{"num_hidden_layers": 9, "hidden_size": 256, "num_attention_heads": 4, "num_key_value_heads": 4, "head_dim": 64, "intermediate_size": 704, "vocab_size": 2870, "hidden_act": "swiglu", "norm": "rmsnorm", "norm_place": "pre", "norm_eps": 1e-06, "positions": "rope", "rope_theta": 2460.0, "rope_fraction": 1.0, "qk_norm": true, "attn_scale": 0.125, "bias": "none", "tie_word_embeddings": true, "parallel_block": false, "extras": ["capped logits"], "init": "trunc", "init_std_qkv": 0.0515, "init_std_o": 0.0121, "init_std_up": 0.0515, "init_std_down": 0.0121, "init_out_by_depth": true, "optimizer": "muon_variant", "learning_rate": 0.0147, "lr_mult_o": 3.0, "lr_mult_down": 1.5, "beta1": 0.93, "lr_head": 0.00952, "warmup_steps": 20, "schedule": "wsd", "decay_fraction": 0.709, "decay_shape": "linear", "final_lr_fraction": 0.0, "batch_tokens": 32768, "max_seq_len": 512, "doc_mask": true, "train_tokens": 165600000, "max_steps": 5054, "dataset": "wikipedia_en"}
MLP neurons of a small language model. Each row is named by its layer, matrix (gate and up: input weights) and neuron, and shows model dimensions 0-255. Each number is 128 + 32 x the weight over its row's rms, rounded and kept within 0 to 255. Numbers have three digits each. A neuron's up and down rows have the sign that makes its largest values positive.
After each neuron's rows, "fires in" lists the words (lower case) most often at its 100 highest values on Wikipedia text that the model never trained on.

L2.gate26:162135137101140096085196117118084120125140123098112125171163138075065142166100180185066069189143102120115131180164110112113141114126125146158135101189179137156140131077145105120104181112152119117120140123010112081135158107097090088118141111175164143095060148128089144155146118095170139152128156171147148176174120141073109139103111142157090144116165150170157085154135181123139138171190138168109135118141151154131145133203154157163121160119174121115104124131121165185149114136066114151187164117082116081114184113102165148128052101094111116135161076115117194119065057105123140154127151097144120108101169137163150132128126121149145082068046085115098064115165159153128172092125136091145092139103189133127096139105146124143135196129104163104120116150121107112175081132088130
L2.up26:088142145098152019120072145143090110126156134088179133116129125092109105145168120104114182147136127097143151203130166138094106130118137090192157122138103115155182132134175113183108165146132088172128110124103116090152149110129153156181138106098153175074032140142154125102162114159155093129185080114067107061164123119084110110190127178108117147074112135104058138117108116161126100150145124147131121148086143078124180103091060124130123163125104146114137130169091131137134092089180145069103138100078096135124161113149114132118129092147125104107162092160076174178004087101099141220142153127105138133138110131108138168113096109118115108104098181148135066131151154085107143124142132133103020101145101103130116115139157132134091138098086159116096084132080129120093141090156144
fires in: "can", "would", "to", "could", "may", "cannot"

L6.gate595:114122147171145153097083156083097120059084134074144135107140116118117108064089146132204138083142110174090148140175109157099144131143093161175114156129185105125129115146147140110153130128108144196111096145148140130200109113167071099084139163152179150113138108172096120133134102146129119196061084074134107192174112112088169159119165154081126120103160052099170131121118129121102114172155148088115088144098122140109113164170140158134065124158099065096148102102160102188180144088159122096125077119170183173140137119146073122146135111129095155125125173120133078090109164126168175136188145052091113161065121194090138121109128134103094170142130142161106103087145150106107147128106125126111103111161113124117111110106211152176096160169169135105107175116083080167085131052164105
L6.up595:131183110165135180163145179060136120062105189107094110171113130123142121094083124145152071127125137168139139085145095138132111103143133191134155104172126069141151176129182134121180164140187129055164127143145151106119137116147155168085140110167104142099093129119112091121187154078156103142102147122149095162102186117154145158097185126073092153142088085174152122142158100189116120124089149099072149106143093156148105099158123175153156155139065146169114095186093109104188162130111184176121106131072100060095114134151128178157150058129217121139090160112139125147092168156120150070093128133122162153152108120149109137182120176141143103124124132147139126064143133059118099093147106163087081124131154122130180141156153119155163104118117145093060099134045105131091121107095068
fires in: "new", "thailand", "that", "thus", "this", "australian"

L6.gate632:115140154089046137182130164108154152136147143143106195183184155145102113110094120112131084090130084115134068169124157123097133125138145121126120113156107081097080154138165102167147194161152160139133130084104107136123103143116047125193139105127164117097134156126087090098143085188117165079073147149114139163106128136167107108103109157119070135200096103092074158092099111159106125138085089121132158110078186105149105177137126084084148131108114181100129106136121169138189057145134137148112106134142132107075172110146144124156159162134153167149068193192107102176152168083206155113098122154127137142133141162140155064100088163060079129107114060165110136080077113192101091081149093120159132133132136162133158140154144089137064140150166082127153119089109163118113071153122141
L6.up632:089125142129172120187133128188057183072059085123061117177157146122114161156181076136137122090104190094156123087121139103152081216143138164201166150156152180137118152115119175141081113134134147153076158094093153117150081134116125186111066102183155131156168109167154101129193134146117121109142126190108106132150108140098122132086149165130108102162140154141081115109087151134132149116116066066152123126126105097068112124143082154167123139125141113142176131140140146163110165188122142086157144156111092113164116146147108181082091073110133104181053129184078186151120130143157134089120099131085109139082069180068105156160094110173159086121115114071146094136152121124145125126156164131140111082086164096167125148132112154151104073107116134112109137125068101114157172167131082
fires in: "to", "of", "from", "in"

L6.gate162:140137154130059134119125143153131089149090116104081122139189155125143195086109108169099114107133072154156146082122178123130167145138064085145099130168155102142123142110134083083087163125156110138092116135126139154155138099103145103159102108147125143148142144148145155137195147113175118081129082130165137076125182116118143112146060140107099115119115185160156086165172144150115091124154129185098117153176198112161133132129126098091161135161153074093150138154206119137075180121152100090133091118076129094072117117173141142148142133135100132135106092095118105140140136101100143177121136130204138102088163120071042101124120117181145116060175109097110042039172109145126164136137154099202139153127112132174127141226177085132140152117155150142095112166154103139131140028089121
L6.up162:155175116139091158106069059088130083142080109086127162162137134180161112127049095165108142100145081114108129145132096138094054140135118099108135102143181147079095110131110148128116119140092136155109108081207133110165121107111157128109156100198131134151142160146092207122145116163139078139111147114120124119095114177153145106116081132120135075124103162113163096124118153143115138142094150087090108078091102103181155127152062196202136135081130111128098174109157168146123088159154135136116156168103118115083125075058134113112166143145104139160084154075084197162138166136103172167128166125057173148129126098161100151149143072183090193124132125122070121094124177105189138157152172121055152120110132138135076134165139147079117169068141185128096107083111113116113092074100107
fires in: "for", "forces"

L6.gate610:135059126160088135164135112146151157130117092113132092073129154106103168159072142144139130171115156105153095139116165104140108133140096064152154102123139140127140170166111106071120094136094170057090065106141118138102110140113150111092116080114167117121117104129126073161166123138080136174106128109119183169054164184113174110134172140173095137152107193109116105146140100098124107119152070073132117120212070129162124112124205121113151076118127133149136070090162072132139101034198116139160110147099157164080054085090122132140108140218132116140119115163086134175073152125136092157118100093128133188131099096060136141088082146129139084109200112147134116102125140155105153158157150097134100132097132144137122129097188123154150162110048120135143139108061156168160144140172159
L6.up610:174174111128094148139041133074112146148165141081175123197156131126117164162169151085112125125087151174165101146127105196098155145185078121090135074121175119147111080086196214178100170124118095118129105107117116107106159127075114163117140176168080132138170185126134162113103081127102151111134131091117135096084137176156138146178163151141067154147185131191113094161195104129108142110179175160129119181120126144145188066123088127173188106170143089146055113123074151099152089176105127140128121127100118195126148085175072136139100094122076121097118069141132132145139131079133162173124127103150103156084114181109069101106120117122164099147116084112126150109124119121097108124104117090113125122163164061138118079126148170149109154141116160150085063140124110123131103117095092
fires in: "to", "company", "of", "before", "began", "series"

L6.gate602:074126126097072108161138178080160120083125113202098149156127134155183074131138082117117102221162136115136104169155136115135079076038150071136094212135071125076110122155086161119113131098145142119123081129131133115105144115144119193169110131099170065144116135095144100176157100178113108142076145104102089138161121140161119153069113123144115110110138189126142181138143133140125123100080119192090113113187128094103158177130118112098112107077109143156136122167132108169059147121099131134119113145207135133082152145128097125115125175052126099094092188128076148182195072118118094129173119078142169109133094104118152134140098115020140131143123136145104115143086122150089123127136197136074099125141149135108146159179168141088143114114134160101145111099127176128147175120175104
L6.up602:136142101136119111131132151186153129140202147115143190135121113146171081089166087072172118169140148141108128111130180119116165126151110105164060187074115140106124170115162077127114149069150107169114135148124129072183160128136087026111141066119183170122142113111182171160132097076120106150107140121167092117139182132171134144142128079132165132115119140134089125140134111074107133129166142135139146015119149144129173145118057134205128111195134108060162137118130165108105146167110141131122154143140126195154166181179115096131126150133122089156071147126128133100170157162106131098103083119106201159108136163115157119140130074065149135078168175122145165156097083103151146152134192130141097135185135132148120104078096104162146115177123146126152119083074108164189164150172119
fires in: "his", "of", "her", "a"

L2.gate361:088149152141131171147116135175090102121061133078122143108048094175162141188109157136128150142083101095144162124118147134176187129158101109120046130081080103067131095090179103085139155131147133157111126154063186096101158181070083103120124061144171153132149134079102154073138200145110138124110114181135157159114160150135108171198194057166143121130122121091112131158119105136120137146083119175175108101139141144123155208097122156135102079148106128083119143126092129084111176118160167170191167194151158130115128108052075130110134102148147123124135157098148121144152116171123082075167073113127120129148096144111169154072077085130169150178141118158158156132135129151117139140054177128128149098127139108182144161110124103144085163093149126076139128089140114164142116165102104
L2.up361:096120169166187143150158115089068116137113169160173079081124143100155193186094151137101120110153094134114163148080137143081130158118130101115141149095118115104127120185126114106142136073092107107123096073147119142138090173154066115174101121205143122145131152174139100059183131129174116183131085220163112144140077161184100139126155125163112144131182146097106100159089116107108101158136093157123128079077053092131163144111074168096086119126141098054142122090110139160078123137141204089149124140100118102183131140077088155127158102200133159158151144116155121141112105127089072135106156122076113108165069136163163160142163143120108144138145122151127150114127164120201058129110091122121134170177165108178185118107088104122157120092138150193105078099130097115157136077118090
fires in: "large", "same", "long", "central", "small", "single"

L6.gate548:091113107080129121154099117108086101153075164170091098109160122137087098137139120083120142108098115102171123105122188125154107150121171114208112103171143164170142145131140136085123126117167089169105138135166158125085122111118106110151140152100094185158084162154087166159124099157082084156102131109170066136068073127176157124093095160130127122149125129159121107123144120084085090083093116175175125080154161111112131162190158052136178065070094168136054126142111106152102095138083139099112113112106186147126140121134161166135178070136075121124118144100123171098116142113159171160139094135162178051127144176171104106113177116129086126151132137185167118082117189094113097111112160161179106065116188096123152104097161127119094144111205117085092117098112146099087113065160194
L6.up548:139147192122206167124150113100193170157083085163123127193093115108106105108122206092137094148133131134142121138171137181146129154168104113127120106162147134094095094110150121125067130170053118079104097171120192080154113104125124157148065101124147174107138186131140140172139180134204160082171151074119125100111128113193158138198172135167134145134144188153102094175182131185137215148128165133141086178117084154152154139077101121106102130104139139097164122125141113165130168150153096149155082160147167150104102110106129143135171116172048137146155148188155150161092176187151124152111093092116184137118117090164097186089118140148155103121140133135157161097162143167120188164153126141108202101091133143144104102096122132110131103157131115173161147168140153125164132077125099
fires in: "by", "of", "in", "are"

L2.gate194:110129135111113069106136134156115141128138117136135161150159110173106074105137172105146103043136120174073193188112155100128152093134083121137177106062118131175139120124130132134116081153145137114100127121200126098177191110141133136131122172095115089084170054090147097124122096103167071104111133137083115139092136134140092153118108116133095108167145145153155096128078072119121142130203066059100054100161163149117152112103120142062125210137165075158047137132057128203074128118134135105088189069136051112120109169175099118144111115106080125110124158103076135125114191139146162102160129152098117165118072120141141093138080132101105124099144163090123093157128162091125131173098153143146078123138134168097097152142137128130053135141097156123069155169097139129146117133140077
L2.up194:162122041143087186122113104153106123125072125066154103103123099135103097112113101120192140156142138089119139205150109115102169096126170163108109132095138078185152146141190087142143149101116100069131132165097133111111160061081086078092185174126165123085129095179154182100136185077138093141107149105094101112149126103160086118107172123082130077119119094132138141144077081127113139158182127184102134107096149202085208130144137129144114143169133068098140169182087112094157128135160110069177107115154076120100121121118082108174122090109086124081090088114093158077106120101111109135132101159169096160133105120133165168130155138132102132134144104144104100190100177152153101089124138143124187109122164137122114125142171116118139116158080173130160164156144167074166134167106025
fires in: "0", "types", "active", "stage", "01", "stages"

L6.gate668:074123116109109190149156147178150135164164161138126147178149106134093125110105071160105075173140149160160181062135118142138134185111090059159122154136102146116158120128149094077127171168174126107055065143135159160117112118180124112149102121100126101147131113156163106173132142100177187151053143135120147106151140130146158061135100161163088178132095187129132130198141119133160087133089117135130135172081165069177126134122136111074163106133126150119153186173135203171100136153189106098112133160116087123151100167108151134106114152139136105088138094130137153133118090118172078130106127154163116144131135182214109123115094121088152161132057113186078149072138157180116137145107164092106066144110165108146122106143077100126145137150150142100167089143064052170089130090112191
L6.up668:147191092091141114155130145152173157070130068106127157153097151138141151189094100102134080154138106131116154179157135130115080181089092156146108120152079149121165060167172106124145179155107123141147114145193124087074113169121065120142118147255144147169093115099067124124130131194117142137153124133129176135071118115176141068115132129159048111152100111133115118108186131135130151123136083117135155135090093151195139135166133114126184103037071096098128144143116132127108137126146104139128114174128060077144121094134121127112160094109118116181095147160121070122144092077217111138116132144136067146145145119145093118122177122142109111093118174157157129137144096126148129084200143119161159108146169192088154129114112203144138161141150157141103099132111169113107123106099147
fires in: "of", "into", "despite", "through", "to", "about"

L2.gate588:071129160147108178134168152097152163217123116124101102127174122165155102092179108129190088055098127155113147120114131118119160131142087087115157144176158114143189172192136162178194155121162095075141100134144121099159149113107098110134131138166092103137123171148166096145118162152090085125092140121165156107148124160111089128138132170112105104166141133107129134167107151114148154159086140145133141151136173123108174133157144124134112126081189060084122064117078104156095076084136109128105138155163117144129122120106115108125127126162096171132075199219109118115096135111160102154107180100155131129194173141120168128181139131098172146065136122175195097071105200187137166166116169176088131138122109178107116119070073071116102087155153103077101092087084105136157105102092171
L2.up588:118163189086149086130186149159143112101129176148091115089090186131122080107191122104094077073173220129111128117078032132106141078116145080079122141107099086185166109114089108100113198104076118134133073109127133042195136077163129082123138136114126164154147127097201112132113158128133181146063138114104127124117151130115064134088124179128130134119092127122149150195130121155126155207038086125127084137121140160153166080144118145118174100099097145101107135096069152119117164119102141116139142113106153097124145101157159133090118123150112127178062150118077105143094093149115138114152145131118142138163082127117136151120149133147094114111104203106105119112131183153173144196159140141081104150089162143121165151056077118121095134146175089107111109176145128159136150138133124
fires in: "of", "to", "succeeded", "foster", "foreign"

L2.gate340:084144156127146081088166121138143078162176109130116195072148165136115177124116120118106155098148170115161076119079111128139166146140112160132051095150121173116159184163111147131125175206115125179110147176130180104146131150099095073094099120182098097088117078111113171137117128119131120134139143192134122089148166126122140137130104153151150162106085134068153014168155097165124062118131041178212140057171147159149090132080124098121076170152075101164185185169158114143172047144116112140137114154118115070123107141110163098199172126125128105174092099104153146126108136130097134174104102120119071142107126136115103120120096150064110109102112098112108101127175106116100170131158111138124106150130139118162156167128124144140153105063178138177068112113139137137153115117125142
L2.up340:147114114105079076109092088198069114143136091074161138068150123108170193087113130126125149115103088106159114131089177105180127166126073157136102116158154114129102069126055090096071148138140092125102172147138129182073093127058163079068169131165167140138163074124156192107153137127120119185126117095121134077142198136111073161126128152190162147162144141117100090098140148065120092172111080156146112124145148147088128113140064138116123184139138113142190088155118076174177173123115113130114106154125130138133078152128136111166107131098177120152088161137156115096121100128052140087176127148119160076114152165143095054134114128147120092123132119062102150136081101099142140135135142062097076139134083186091116187142106122140122173099141078147099149127128105145169106091091163
fires in: "born", "records", "year", "in", "years", "charts"

L6.gate343:124114130135136138223102139130095201176124173147150132171117144053175076177077102135135151146124117166127106185143131118119140171120086180180180114172131161148122136087069173145141151126133140187123117188162146079087158097092144148146131153140113055098130116115115134161107099140085099131109174088128149123073154141093117119109094153126105170116128103096110088118130176119131117162123132108137123130179148147107139130095088129121127103161173107131104176126156093182056099175117218134148104120141058198121104191063152123109117179123097158091123170133105114123120114103145095143124207040132122167177169075176120088089112124091146131153125100133156113188170160127121162052125161135120109154138140098172147148164080128167163149110148103114162087150143103168094182135128081
L6.up343:191139140095147102151154127079117121179113198086123183058136148092142133123162188138152091101109142156134161135213126150122164157141098125138104129109129116135107129193133116133128135166105157153109113114116133144142140125138126113133109084092110091144144124060098120193148125133182144125101180089127070098090139119083114094151115087138128179074151117165162151161076144125135112097095111066123140216135104092145116145068103113119163094132042124180066118130174144115101149111141104128080193192093132116084143221101128124059117183117165114114125128108141120112064109111134146132115184077088123136135111131129147089078073057116162141145150118150196106207120179115125169151151151141119136095084116121205187139123154087133149110138108148124150124154087067101132084115167119
fires in: "at", "of", "attendance", "above"

L2.gate576:112149146154115075121177140155146175152131134124159134145164232150123061138132135124161102118111137141114093098140113155154131157184154103130155152090139090151124143129099122168158107186120127149148119111056122092169151121101095153169092167143198188136085077105097137100166132134085118165087035115079177123133084132105049145109157109135072141122126111117116096107099150199134044141126150105158163084092091087090166130134080169118141137069069154167087138131160143177170144120112159119085119162134163085119112110115146138143104148080113155134130147183141139117132086082146116130173143141168150139139176155117149098107169119103117105139042069140081133144074089109113119137188138097058105093155108106147108122105152156137131142143068134166058119147087056139115142075122178
L2.up576:082119115147207113150109120118065097177119131138147138112139150110112099044124118104123070099140085131094105102183173183149120123148113147156139135116132138122130129100154089163111143131102154123098103084063171127118113064107072118180076135158122095087135109211106104116153072132161118124074074164192194114178137182059120132143153142082107135125124106151210137149118089182131077159119055127094101110151089101122134141155173155123061159146108172160109113137114165112157104157152105107083124124100166118152170078117099176129103103162150117153166102155070118150148155114163138141164210096147165139129129183176058098105156142162171168168110095130133108091130128105127095123127100090119105111126170084163110134171140151177113135056071158115056152148120120116099108115101137
fires in: "was", "be", "been", "remained", "is"

L6.gate283:117165169147192113069101139092088106135186104129141135114155215111116129114137120126136117194164170143130089114154080179110136137127102161127142107103090162110148168107120148090149137151093100135176107070161168142179145169104101130104104060115128184105086071129164131194149127144149106110106156063106157132132122154108119182136170107082101139084149135132139096131168148131055141157107143102162164187100118068134147102201091118106144163138110098207153205059091170119131158175193148134131151137138108134165137099120112115111143165145095123122128130136159159149106123119134145178189115098172068103105159098115097079096149138129144074110082177104151115128212134073133075117144074105142104113144076143097204154149095140098106092114138206112121124132149116118118117053104126
L6.up283:110145108122139177083132108089161134115193103179114138193112078168157143153085106109141111197113118128050065187148127097123151111070076103145139128118154137110112136137091090122109161124133102151178140181100108127161150060094134129098109095100179159096099106105189120087168159121110103140048052083085128109139181085114084140137110137122139099134087135149173143131186142110127141142204153113145127143180114138171181118161160149106105113145079073157100170138067164094132085101151122119130121113108121090146117136094111177105097139096112097139105151150096124129145124141137102113096123124159107101131171160178106147060108055148129069103164087102160160132180107100133117155148139121106080118090110116136092069143119176122093132062082210130064088135103042128094105091133151
fires in: "was", "were"

L2.gate488:182146104135064139120126144189058113170131104169161182095128122116107114139106142091135168140183131150092155127116138125054166115110157196113136101124149095115152177151051130110097173156165183086106115159122135147118093158130155068126161132153122095110076149174113155135088139156102151136133135136178092122169090144154127107151189154176163116122078078127105118092092136181127096171071172146091144075152118083111186122133089120163168098131133123184142116150118123149120096143103130140142131201135156090135138120160145173141150173118122153103140138169079137140110143132107102043137075079147115089150111185127119117153179096191134074179061110086119172076137155134070151132119140173102101119148068233192106091101158103143163134150132139164111114086087119156158093158125116
L2.up488:176133054112076118167118141126154145119135092191157200088091142117118113151132135113106085129173123172134143141164108118080143112118184182124127097112128079141111174138108160161116148102138142147155135088141167150092063168149161127111126061105126101106054078114132117185077140128120086099110119067098113035132028104134115098142147179124161084126110068136147117107169106175114099130121115116138122150141137088148096096163094141175184127097140097105133129125106133162127143116152116057144097123094120173188108146120115126083174222161106119071145189119092117178168122121092124156136068094084139136080154149137114103112137162139095067145126080118120114114157098126123115150064134109111136147129137170164166171119182184168139126128152075168112132093123057090113142063078140
fires in: "is", "a", "was", "an", "the"

L2.gate454:134151104086145105143113112138140162137042170092087131142138111072114148061094100102125165085170147088152088097088078135154143126102105168185098123067150115207151151176114188072140125141117126079118090146116175134093104058126119168157066117112132091121127113100160152088133138199118111118175142147089168127103155115162108116141183169132153112138105091120077131119092188082148095155078135157110142095138120150124116101119194141105121076095079128077126040100114125088145101116137090095140087153161066165085137131191084119131142199144157132115153073163161149118141172122158133136138084140190137146108106150153175146106151170059126087090109141115126127051121127130130124144154178081101137180136131115179156160137107074089133088142071118142185108136132116103124152091080113
L2.up454:173165120086114128127167111136158163134052117125082170140136100083185119098121148087154143059123119140149104115029090134150132126085053166081094142158196172080162120117093154100166167093146054111137078174137170124132159137147136161111122160155123110136038149114122146166112151128124118131103059091145115145128108127126161124114131140187117139184139149081124146117090220109156165166114155155093115116095101136104187106161150150102197085114149181101054148123095166130112110133140110144148146128150097158125061110160058117165095125141159138153085110121141201115115107111117133165109107133169157142142104125165175112151125187090192117132168112114130137110109197085093114149127113139096127157135136156169168161105097072149100115073127152143160144166163198108155096157087119
fires in: "of", "succeeded", "by", "preceded", "designed"

L2.gate698:113100108127117133116153136170122155148095139106143096189094101070195117153099163094109160117111126102089156113096118134125183137119044183121144152163034064078146147103136120162117168111061107130125139089092077104132125149137150144119136121152183137160179114088137098174098181147114167088104155133104132171096114143149101110085092157137084114146105074179103090124127158121085100129142181143156134158131105087174107126107087070102088121130114091091144147149152170135078181190144144146108114188115131181089110066084136148165116163129172108087136117127133146102141214091106161114118116078062066081184167119083160090137090144160102127104173147123066177112114196147120095095171153147095147166131131169129124139156148108150122126126051133096135144120152109182170172158148089
L2.up698:133163120102137124132145116170129209113114117123128101150069114092146164143098136145165121085088153161124140102138097161073113141125082138103167152167105134101091131118118166155134103145092091120152109125104065083139160124064103110115123135127157104131188078107123045088161108167112146130134166114139136097112070138115095137096117188112147068141120147115147144122136117079131150122113091133110136126117144153188095172103078087110086120108100126079159165126162127086081201176139176130111106176137081185104063112172136111130083166133226122077145149139189130101089139160120139138117141133095111174145106088161164134158111134136108139162113145126087168127079202133124064083214111126091099141148113094134181139148174104139132133094090046088130177166173059180174187093161137
fires in: "at", "suburb", "police", "off", "on"

L2.gate557:156105152136133129102059088100146147151146174093082128172155127151070160177122114091138178204123154126082157102096191111101182166125123101125038079108095144109121139145104134111154155102115126082132097138139150116199121146192110093111100125146135127138154148188143155122131177146138182127144094154137127144169146164153137144141061141149086100152095123157110124088144145167104057157115161154185101118171172107172129121118170177143131075163111155140141117186142149115136135113151129076105098125104054147095121102081132104109128220139152059126091076159090128108137139120140125180162130099149141112161103106139130121174144121099132101137091076118100139141130078185133139121041161126083088151158071104148142081075127089143049081108077123187144179143086195146140116135140097
L2.up557:083144118109182091133109121145099140085123172136095106143101101164161099135045175046133177147117181131097163128178131106123121102170108103100143138145127150113119099131079078132141147119099100102125119137115139103153125113109122105147135116144142145123120100085163187148093134145122115092185132172112073132112158146177115120099212086163118089087158085153122118113149176110142170105171103113152161082132149158162104119167146114186095224106128161111105096122132158132177150135134097146133152150084144180086116094118168125098111173074168152170105145143078120099075168210102152119121088083083108127140054125138135150148080149103103134133109085087124130163084154104121030158107140140165142175087118139157162148047159042175119120149183178159130113138156189088101125117102176
fires in: "year", "years", "life", "age", "family", "death"

L2.gate73:114130101217123113095095108125109154162178125121127144150116167077187108147105143141151136078129157184161097194131121139120135109155153155151148107109168119038123147130098115125131054154119135140121159101176130133146153135106126126131129057155080124082082132112174127197097124171133060135091157150074113112077132124183122134095156108180095118122086098081127097139082098163144049126110149151127147177107142183135136119169129138084121133130129136169139140116184100118155121165108107084140101079154129156126120203135110108100109145171161078139118172085123151143084135170096065210174082125134152149149101136144147110060097117130115120071109149061188142107050096123100173085085137157125151080161169138134106138134167139073086195134128172167181105126102174109160150080121130
L2.up73:125195102178149170106076147054123173111114058150199152145132089131139098136101136118145129145087166195158117115069111174144100146135171125087132106139164165114127141142094082169154104124128112132079085148124118085135136076125072141097181151130123118116109108154226140097083110168188089094102125156103034172174152122199116112114149138198100102134139142133145100113112073089136107097117133176100092132134115112054171108144169187131061133100114133193101154098233176090125094159108090105137138139126124153139109110164109107115150128094119115121125111158178123155091177110163109166117124089201154095081147150116134126120136074140084139127095099128159138103128160099124159130078128121134155154170167132099177153112136169115152131098119152130061117134183072122146144117138089
fires in: "or", "no", "da", "orbit"

L2.gate127:198131123111112167131161094165144091081107173155111159163111130093109146124117111124034105110094097173103124205150124154139190143141145188159128125089098171144108120058105163138136149116127096133149193094130073147105133143128132072122137156092155128153116098134141110149186136146113124160133131082105109118147148121107134136126115094077100106122122129090172130132136136076088152136113131133160075145177109092106134173085148015144155130178154066122127105113147125161124183139129122060073136210161095146100106149153163121144140165123187121153182106157083135097159203147169147176130177100129133090149144155153167102123103219158171123083134081100156100094100124141142140128147152113141064154103089132101180143145154094095141171127104141167126100141198106096040087111173120
L2.up127:194097104098074079143100125169133135083160148105132125076091184085136089131180112145110128117059105119183071163096145112192121151137151159148121092120066173144177111138134087163108118136062091095158205196105116205142138127121131113155168098101136165099117135124125078103155104124133121154130096158170094122122127070157144083169143137132044160107164113169113094160085128111122080060147156102172108127135101077138161115146084140123138098153133133109175110097124147174126134143108117102073193090028122155086070117114121113127123109152158116161140096115107130135144194131114167195147104094154133165085161126121122173125186131112091154070113158098101127090127126134199170147118145169158125106149091117100144092140144079161078107082158128161176149153196146118138109133161147
fires in: "as", "under", "called", "near", "of", "understanding"

L2.gate20:090119106129157109093105128140061144110148172156118194130088130156114137167153130153068098102103135131104204155133080148081148109160081134152147091121138122122124123101147095164083168139131110143087090088126119130132086084149082125113111148136141125171089143134083127133118132095133111136145142187159148117128088086138124137177145168170155122077105164121133124161139097133134095092102077157061075166187111125131102076137140161206138189192124134141112154131151128175144134078186132093093109102084091149176140072140165112217134080145088104091105133088083148127104106160082111149143134148153126159136097129069143152125110082145098146108103172077064053149188187194072192096116107112175154133062149146179154109150096100107125153199097174091138129163097094141139105166120103
L2.up20:153092172110141122142124113192098143097148142131097171120124139114085132131122136142088167055152103120165113180173113181112119123212114142161125078195156087125148124126143098096094110092125083137078068109128166100146140097070102141143130164110128125076105106132103165107091155107113108151130122127122118144121117078140083178112142193152057119182129165117110101100201135203120162164112101138127146100138144090137100129116133095159138184160143120136114114087114072171191126104158061183167115121059175174172116131133098151195131083130098068083101117075123171159067092072101127084085145139154075125073197128161177157141122103134158150129049117085094132107136172079118145064097150114103123133123120138130155077106114141149105078156121133089133097114144152155102119077090098
fires in: "would", "could", "can", "should", "will"

L2.gate475:099159176162111146169113128144185105128142115099115132128070147155127096147122142100175163124153110083175092167127100108089165104127144150104142190157117091111153107140076106084133138122111109108141129144137136137196141104167108146120111095166114111076100085129116179089145150094105147088107065193081129147111165053105098121187138152151129132132090105139153086159127140162141158064129088112195107091163156083102150109156109079173141122162079113184045125113129190172133103112125087089196121135085154100111162144133061154123117150164138125147069130175089103126143120110117110086123118173149105168138044112096089172191175148113200073137145175131111184098163220093148175128102158113072126132170103121185130110140093142123157106149118129166093153137137078165162112127119095
L2.up475:119143084091149112165100149132099091104107174085126107138078115111079170114127147124142170153145176147104150105067091119092087134085121151097119078110130112137134090126153138117156155124107166088122124165105148101103178118173153082105145073156120105127059061129093088134151135122152152208129133129156116097147054149125086100149086172139134206183106137095125131142140175167155129142150137103107150108096134167131091158135123113157146162122137149027174060038120105113152169080145097127120131145096184108145103140166109178104157151104100151125164157137118130115187088084121162151133161179127076152167142145146142137128093176085084098149056135151123115196159120095118091065115120202101124089136167137092132067207122157090143125046157125114141192147126095113128102153158120
fires in: "had", "have", "oluwafemi", "crosspool"

L2.gate355:111080146163169118122108149142146161157075132123156109108133164142157179161137167071149091157159155158071131082141123126184136110099135162135111147142122096101203090173166080110139129130049173136101146099114090175136099101084145124138088116160141149123186144052166165175116103138195141147164127139107135120139171082098164119114112096098051075114124122164090120137117161122090117143128145144139129139138102083124136117189178119177066082088098103161102131112112117094121132160091127076146140133094188150132136090144183144097131151132113117117165129117113152135074166152125099134101098135099157103108114119143121142081215085087149120115073147162103097083156098060160133085184161046102173141080107152113108156146209052181076130102106175074126145137125176169131126157156094
L2.up355:132104191176195134155135150157118099143114153135143107152159161074145108160141108089111116141138157082153102097135139099131077115113091089180119142104121144137125088146137107085084130138135165154072159141147131172123093143100143090107147155152098098137087173104115113135122102128171085108145108128150149140136137194071166091112146122133145135108076093139132192128106089120070078112098115053160116164137172131145148151145144079179077143139117163203188134123119176187134065187107105140176184104192117151129184141104136118153133128162163222091161078095092094087137163109145204108098211108116152097099127150170154095151078073127172084100114105092094125157136150171131103111174082106066127174142134114121088103167143099116072101119133113115115063093140119142164139148122198
fires in: "by", "for", "among", "of", "votes"

L6.gate564:174152157099112187128162186114141111072171103092169152070177057157147140162093142129104049120151126148189144043128177167138133121126136111136187091147186104129096116121110103163091145133125141059072151108098100080106084137130092144127135128123142149219126107143053030088171124143100117076157133145116130137125124140135173108126165114176149161102130191080153189159157137153094087120140167172121149094162145094092118079134091124123132113098054066143144090112148124104114146087115116128163129093146089140121143108142113135080136169112091112080097101159085137116138133156124093124054150118124119156126142184113158132114136163122158106109072147101143119101098137159116132108183100118155088102104149097093172122110135126102098156117117108073096164142171142063169139200193160
L6.up564:114102131135084175132143118192140148154182181151078092146167163119128131131099104145083148107070142109160198098146110105172066164070134124169077182153110168136147139149187108129114070121127152099124176169153189112167115117123119128124152172097185101133136139060131146132155092113096069080137127046102111117087184097161127170124068102141110130182115103083103103112106139053122157072107146139160099099126121126121169137190122086142083125108097060145133149093164150136148116168131095164099162119176202135112127138164143113141147145093120104122110141153167151138118123194153151116130086116102100026080092112157153198123150127109154174109143101115157170149083132136146116101126133122118093135097073014114167123118114116151166137098137090146135176127144146121170128182126145
fires in: "of", "with", "released"